{"d_mlp": 1344, "rope_fraction": 0.25, "batch_tokens": [32768, 65536, 98304]}
MLP neurons of a small language model. Each row is named by its layer, matrix (down: output weights) and neuron, and shows model dimensions 336-463. Each number is 500 + 50 x the weight over its row's rms, rounded and kept within 0 to 999. Numbers have three digits each. A neuron's up and down rows have the sign that makes its largest values positive.
After each neuron's rows, "fires before" lists the tokens most often just after its 100 highest values on Wikipedia text that the model never trained on.

L8.down701:483491477491494526483513539511496497555465584476600484481509454533498502497499503494588462504449452422479475421489585453542505509491487472432516449518480426494492520530519496428549536511564469506524488503438669561430529556520542548556586421570535528514454507527461504467533583585406536497422413476506534495427532518482476473454522764519567478509511515515597599546522520456593491621532
fires before: " the", " his", " its", " these", " their", " three"

L7.down39:476464521607408503477501556505585455576502542475522494465608508554549594526566579464560505539493489500533631436500621545539511537533510557481519546484594402522446447480443524606501522496529514553613584496561549421509587549495475432472596524571569509479504506490581429490480483467561546521476498547464452356476471444493484564446566402562486448553475479495446453507425502516481505555477
fires before: " ", " |", ",", "–", " |\n"

L7.down615:529476515421499472486515416430595457500514479415550544470535464514494482589554463462496440449400552483576525520385506454552465500568480558437494505587503432514466486456465532453536521584410515578430423505409435484473478512489453463549559557446480469473455458447505518581460429529497479532472435410491480482505531465485485551445507481490467363549437469519513470435488560483556505520503
fires before: " |", "100", " ", " |\n", "8"

L3.down912:586529506484453479438552558380497440513508491563526501534522548523467528545503529477578543537481555577467487480516466494534481496515511516479468536475553511536478454507483457582455464604517479469552495545515467384515490504472576537540537460415479534534500440517400527489561480582474526445559423520507449489570500535487417557468535456458496452480664528487557570485509458502531492474542
fires before: " |", ".", " |\n", ","

L7.down1280:434597547494424520556502610462485488498479366460531502473516446544499546504553450533483518510472511439544507498420617425575408482606505436511426434459479598472450496447524556426493462555462499418601562539545381634484439509461506517481571569465483551426484523463447539507526527561508537479560549516538494503567560529533557515427460578461481416496452576548407509477480400412560557500478
fires before: "0", "1", "3", "2", " |"

L3.down511:502482546516461618552492478491544482498562573473556531433477538542518521563463472478553575504575489527534605469432538524490551385535505547489467511535512471501495448432579486512492518531496578514465493545527562561505507377481419498481537511508530436457442507524580606538528540554509538497437530464421427512446486472468587487469546568554484534518437428515528520550527467510472519395457
fires before: ",", ".", ".\n\n", " to", " in"

L8.down219:468372484458489635466434611451593480545497488462510456499573551477525540538577576453540571600539582434576419488505554466518498564415497454494524459535532515471509524417587587544475542555537553458504565542516453512449514623514517448446615512507550521493438536503534484575539448470486419449517576484480387523418490524562539516358538371485529513526581494428497557492558427495591451568486
fires before: ":", "|", " |", " |\n", "–", "-"

L8.down235:491419480591455415443494531561481498565463587344562531523499588542529430475475489563581446392501469462513463476530589500497524422512457529433421542473537530501484502543483577512504502480522504540560440444466456498595494428404534502482400459528649606491452500418450557496478570505470575513561496578527498439556476505510463516470525564502468474513550480531482518553496493477519469571473
fires before: " the", " his", " its", " which", " these"

L3.down421:520482457506510496547508445507526470627555479490505442445494506472586480563549521599483564543454508519519436491504537529600571481436612472449428484450530497492530507487497549447491484474477462629509519485425483534559441602485490446424504592461501523457435582522529515542474463512523527466574550588434436542452542526509434445516475555428479412581543553459496395437468543479586504538483
fires before: " |", " –", " name", " medal"

L8.down697:481510463561450498474522471487531572488463517452484465513517479479487426512512501555374577480489505520378467445501507485501511494573497557549525507473504482404647469469558425459470424477466540522566512646593437583477532606566494494577442458457502546393508543534404504441443518514482552458527505499412476489462389496472460421443532413452547505472516479537528392545496509498582515484613
fires before: ".", " -", "{", "\n", ","

L2.down686:482511515554495490465459442469499489525481475522525631481464537541516624531597535506423495458472605456534450552490454529492496430502486561536482460484511473496498597473558419522410532479428323515461455512486587485472475604454498490531385510509486513432497441544474518436463424491426555530449519487515549570513562557522435503481502415510451506535509531432495462406605436493597500448527
fires before: ",", "==\n", "==\n\n"

L7.down569:457436551509518509455450517574530491476527549556452539471552464463542550546511490532526476463452478578445573573426464514520449492485553473398457460562459447450508587449512517583498468496485534523430469503557441463520504616522426455533610651496478466531481455469504415481435423492474530474413489461525456506525472439447508489511563487529467591487341538516380454548458413558556542444482
fires before: " |", ";", "|", " ", ","

L2.down855:449545500519480608437536603497499475541514516487455552486629492461514597469457552472497469439575637465496525476522496600486514477487480462506436532551555498497499584546532439496518565555581391559487434468531431507506501541533455526472552482458512467491449493534547557561571481481519541493427564499470608557485494486474482462546620510480516516425441551605563443478513436436633517399554
fires before: " |", ",", ".\n\n", ".", " (#", " |\n"

L7.down734:613566523399448555452452467496572415516496569440554496491474470546570545539532503443520536580527463462464461516593510482543512490571464526485494472474531568568499476555494419598581523477404501540497546358396406560523499528556517535491441474528381472586470491461453478479505544510549525458518514486557501503536456440478518541538464420473472436459505553539538454491571473418570473515506
fires before: " |", "0", " ", "1"

L2.down1194:497410503501492491628493504527529489591550473421482585436513552588521564440588507477501498534555511404474537537535473600454465437420431608489538516487501449476490480428571419457533457557459559443494479465484425519550530471549422478561574482504449541555499530461468564485608468518465455478429408515507468504427511521596548450509469437612506559392507472452450430527490491444493484477524
fires before: ".", " |", " life", " by", " in", " on"

L7.down1323:448577562530449564655513497494565410554463619511528488506553521507447461548410546527526520471431478511498490482497534501515490521453491593565458600505478560448493550528551531493520516525484487473464520512451405453542510473460555517554590459482444478531465462515515522482501528495522540488598549508388434493421514557439536522518382440595485459494428528568480411414497520502529405514554
fires before: "0", "1", "2", " place", "3", "4"

L3.down247:523506477442468441597518474521499489533407432449396502557552524488522485618533512493531506416549451428429526438560417612518533470491442579536450505573510464522551560399488525465532509478463450468523479534511518566479506420479593502591480515514483465471509448463516496516431484429572529452514545515478500533491451486500491485549554455544580518490483468492583488500451562465462520562537
fires before: ",", " of", " ", " to", ".", ":"

L7.down860:554466517443450565516496541433503440450451489517477441483489440500432572481528575456520489524467488497550489493452525492392539572468554488420611466540546525524485515493447473577476481548523444621522536376484572499527468517499426531516468449449432471586476462515456509537493498508514421529414450400501452453606463494515463492569526413531544442451523437557532508493420455452503481374584
fires before: " ", " |", " |\n", " —", "."

L2.down1115:454523543409508528557480521533538538490426557525527515486456475444522546511556441506548569503537430515579441552578413469597533513581536596557497502531495557426473405446555503449427572524531409573507550430510554564478478544502477445559484562466407531630458436567559484483462439573482506504453496514476541464584572532592499558537434512613493521468403451553512458498514467423535477479543
fires before: "==\n", " in", "==\n\n", " on", " ==\n", " and"

L7.down1305:495570472482511548384410418497479515426494541511572442480555505550490497547440461577456527543617413564519492498522493517593490571453494444479503479494655500400556511510440502428484440535520584540594466467495565496470561479538458462551548493433494488480449580524561520426556529613425542493501512507506433474481555513455508514552441482491430485542500481533533476478473611462488477469558
fires before: " the", " ", " a", " his"

L8.down440:457523535419481616581519421574442559410551444513499459524512434621485560557552537422495507520552410511493462415536540553512471511513480523533497485475460530492534556423480508402396517535529596489502516542487536470497512622465521503487487535447464507500445476485594482447528457494457450443496506529417497421487440483520413493530466441520506558536560499481539445535555374421465524456547
fires before: "==\n", " life", " ==\n", " and", " also", "==\n\n"

L8.down735:462411466509516530420505466460581522560541536495518563472469495470422494560367465546572574583443506473445477435539555439605519485480577431536428558566553559403407542435465481516462450507578525531459621458489605505441440493509511509532505537509487514478498510536558508532539542540405525502431464580468504503412462505443560438459539490515506559557636567457522510608489580532506427510500
fires before: " the", " his", " these"

L3.down1053:455537485579490582533490520501517502593460488475439515551468487536525515473525510499531499538515534535542412471601523463557538516571656656515461511396552509536503493449540462514471517541515475494488464509465544401513403555543469364484525469453429480526519432520477591506550436546439524538448463521533532454538439474534405498446431551439526420417465470557582487453541573388502529552465
fires before: " |", " |\n", " "

L8.down192:546572514495456582487509586538507529507508416474475492450570398534572375517504447552463529438504526491466508495463493508529478499542514497515524525620473500474462581415532449532396579478446464391503426589478439549503537543434460529497552461471503465589505410571499527572417462529512494546550527530416544502549416474499447439521530485457584441458532497438501456447535470510532514457462
fires before: ",", " in", ".", " |\n", " and", ".\n\n"

L8.down46:485541432553430501539493557418486542489556457639472520527478509503488530529448471429454553442539508506544491382570536472548562480505508548474526455491476535591496393517502456556509524542510529503514531503475560510469489443524506504480418470457465469458522478513515549487548497482473465515581395468515362507442478433524534410541544406528501453459453471562556510541494466532491639501491
fires before: ".", ",", ".\n\n", " to", " and", " in"

L3.down109:532504498483416619412447479485526539560547456551459496565551558443553574436547518495532470488536515433524527548539503425426499561470473516506519557474487492483516575423576453548585551489535537472446547530514514498536588493377404515478474483583481511483499531490533428406497580492521482549418408510616543413490450535443476446453495589483525502565457422446506506530451463565498534489429
fires before: " |", "0", "-", ","

L3.down723:432500583455487385543479502513494484485483454518544485503534420520449677436509454478531429554470561459508548611451423439425480516527495474394519470505374480454539444517461517453509554491411517580438530432513562527546431490523499593428492463531509594447496600418525518470402442500437526473502477494490459436507501423535426458437510463487538441563513490590415504442483455454473553440473
fires before: "1", "0", " |", "2", "–"

L3.down509:470515554562497553557575444451502469578503541519560435559497487476452477430540567490407429479535558411553522458514495614529494525492521528562629545554466436433546498429500465489462504503511523503512541577517515433471565647514533522523576483516532587403496487557506450474510502487434516383489512597478571566418448487489506596577413478549491526572438453475495480485538572461458475451516
fires before: ".", ":", " |\n", "\"", "\n", " by"

L2.down131:414531511482535469499550481487434474586488463542542511615513520489543535442559479543534432531571525528502585504417477466464515541483491406481545440530557489381476557489573537507549504579423541420450509476475435465514453375486472466479430471428495533561466454497520477425463528496466470515405394478525506505538517531426440503381512497610509611474494469452526505416532558492537477574554
fires before: " |", "-", " (#", "\n"

L2.down653:501571523537544504483431490498522534529581471531428450528465508530444516517482583585543590496520502538407495439505495443494485457501536472492585490482599428506522536493439517533513565417553536498604424446563415481458475508540578561462555549541505408488496439491503581544544551508577520448454483524557597625455538424437575397452498469467564522435495468512529550545489445441566463442566
fires before: ",", ".", "\n", ".\n\n", " and", "s"

L2.down1199:544583423498457333602550495511556517449559500496531365379428482533449534458409534483471503512452443438513576466431563455499487506505493491401379532464543462512524510438530432527555494506452507474507488483465462523536459435499419515393498506455506505522370496487464463381560458512500461433525494482527504430392557476502560617460420622519515458472464580469527468482509545552521469608495
fires before: "0", "s", "4", "2", "3", "6"

L2.down964:524497551480474538450434572511566512595580469519477511509395483462463590462557491530545424370559431497545469486475516469471437493619568584391533533494518433435440608533548414525503559581473461560486491475603502564474485521476540592429434487378594521487450444389542434455483509498453509506510410504554556541498493545450503414452441495484486528430443477547493497524438491391488530523540
fires before: ",", ".", ".\n\n", " and", ":", "),"

L8.down1230:499529486523498562462515484458499515582520544410437488525568428600513488498483489545578522438493571549434550529460524551549475568473474557486436573592529494534507570471530519422488490462512503583596494540512605521573515539505537445550485499559520422474471558553483499491539538589461488526564438464481481535481478537531421545505485544522443576541521517688478504538504470541544534417449
fires before: " ", " in", " a", " an", " the", " of"

L3.down418:490381554511466464464541482452520404445506469503537454465531458461504464474541499534508536432619534502521505565539455424551546494481534426439430448561529499443451461483448483526428476527371548537491556517551398509508461576565461488523460490432521473532445495565483490504609466484490426602539515547462507571536573538557480492567480469510515454418452480488473542512450517478561471611475
fires before: " |", " Force", " name", " (", " of", "mathbf"

L3.down998:508594556517530502487514540504527618467496455445552501588499540421478444484538492494441530457495460461461407431495464481458503546571542504499577490508487485540478514443459487489468437462606400393521547441510532444490536526544527527536492386551533553596486453504569620494591459584520505460553410487526489538541529557445406484477587512547461550428594515559465518472569534463509467464549
fires before: " |", ",", ".", " on", " |\n"

L7.down768:489486479510528534544503448488461388535411466539475368580544523514526585505499534447505432515482616434424489489532527509559469543523487412489505494585513536454479583467448473527496575604473495463448498467461311482532553541491584537451612542495546521482438485497518512448521542509438498507560479485409479447531495512521487495420469386539430417508537544500372465421526501490533472567497
fires before: "2", "3", "4", "1", "0", "5"

L7.down261:452413449533462478393540552465475520473497468479506490522472514419539526496495478450527509461513480610560452445561589404448427510545492428559484469497434477488407426538509431614426381526450404517610477600491536359497517607543532528517395486441483519515559399507437461480495455489440492433467462534511509579565525480451437550495518500480471398464480476519474529530691561472577525515527
fires before: ".", "%", " |\n", " |", ")", ","

L7.down370:572553521465383576471525533508470444504499525487535481602485573528499490440526517488507491494540468495549479477510546404506482504500476498427464433539536448498514494486505552483537576584469518468487476433467318498526590564533574542534544548526489496456453562425516513514534475447612475561545444438532496394482453516453418562441466470466530487427497495419442400531563489533584489560551
fires before: "0", "8", "9", "5", "6", "1"